Weights of a small GPT-style language model, trained from scratch on English Wikipedia.
Size: 8 layers, 3 heads of 64, MLP 768 squared ReLU.
Architecture: biases on query, key and value, tied embeddings, normalized queries and keys.
Training: a variant of Muon for these matrices, 130M tokens, 7941 steps.
MLP neurons of a small language model. Each row is named by its layer, matrix (down: output weights) and neuron, and shows model dimensions 32-127. Each number is 500 + 25 x the weight over its row's rms, rounded and kept within 0 to 999. Numbers have three digits each.
After each neuron's rows, "fires before" lists the tokens most often just after its 100 highest values on Wikipedia text that the model never trained on. A number after a token or word is its count.

L2.down194:469478515504488526466502450494483535462483490480496500492499456515564454499466472509507558513498505520523471497526491544551500496516489530489490505523556465474508550509485455507481504526496512493489520525510434488483477502485483474485478504465503510461526502471538515526495475521518506513
fires before: "ld" 31, "ing" 12, "ition" 11, "er" 7, "ers" 6, "th" 5

L2.down737:511486517496487480520482470525528511514527472471525534508510507450487507510526481480505491499491506456538483544468493487451488499491473455451481496481462521508485486502531504509489477512476499504513481462501512504497519521557496487460515485518491479490512509538491544517516528478489493506
fires before: "il" 23, "hn" 9, "es" 7, "ed" 6, "h" 6

L2.down44:461494462552498485501490497499498499537504518528513514501511485500505494510424486441461502529533506490493497506496458507518532450505550493468488531470483513535480554517482498500492489512509502510496492494504487500487523461480499437547502519508531494543530475548473520523469518522544476480
fires before: " be" 23, "i" 11, "n" 8, " also" 6, " have" 5

L2.down490:526499495493487496500500491515549491464483471500525518514501487505499461500472475550549451494522528513496493494466485496544497493481488511519510484546460465486521489553488549461491487530482495527496469557472530527510513476529498467503517483489534500492496495491447485472494514505474492539
fires before: "ral" 25, "ing" 9, "l" 8, "ie" 4, "an" 4

L2.down659:513497537490468511487518481471514503523487463488523518449462527500480495474553492539492507463490489504499459457526483499503501530520524447470413474535487528523510497466492548513485549460498511502498477478503494481491511553471491507542497520517477493482534506495476474515520485555461487503
fires before: "ted" 15, "t" 12, "v" 11, "ach" 9, "h" 7, "x" 6

L2.down704:489495522472495483512480525504510499465527524558502501483486542460468511500472508498508501503536527453496497435525499526506452499522474522487474519525485470517502514493481511506539506491514480534486480540517493505527510469535516515501504489475493515519474508504505486489458501483482494511
fires before: "ad" 15, "ss" 8, "c" 8, "ir" 7, "ro" 7, "ie" 6

L2.down269:484475511512506536474441502535490493456500452501513485503515522535496494510463503499482478494496519486491507503510449494470500436493554507506498483509478468493507513523521497476540516502503525496488536498520531486499483486498549495531483485478535502484546511498476489504490523490515546514
fires before: "i" 23, "ial" 13, "ated" 7, "est" 6, "r" 5

L2.down147:494548517517517488466430494491539487460516492513469494489519446493490425526489483501494505484483517494562494499538522502519487505475425522499524507523474506553519489473519480524500513515526454511521494514505474488524476491478490506496509581479491492517489522542498473488495426452516521487
fires before: "ason" 31, "ver" 12, "lect" 12, "ar" 8, "v" 7, "e" 6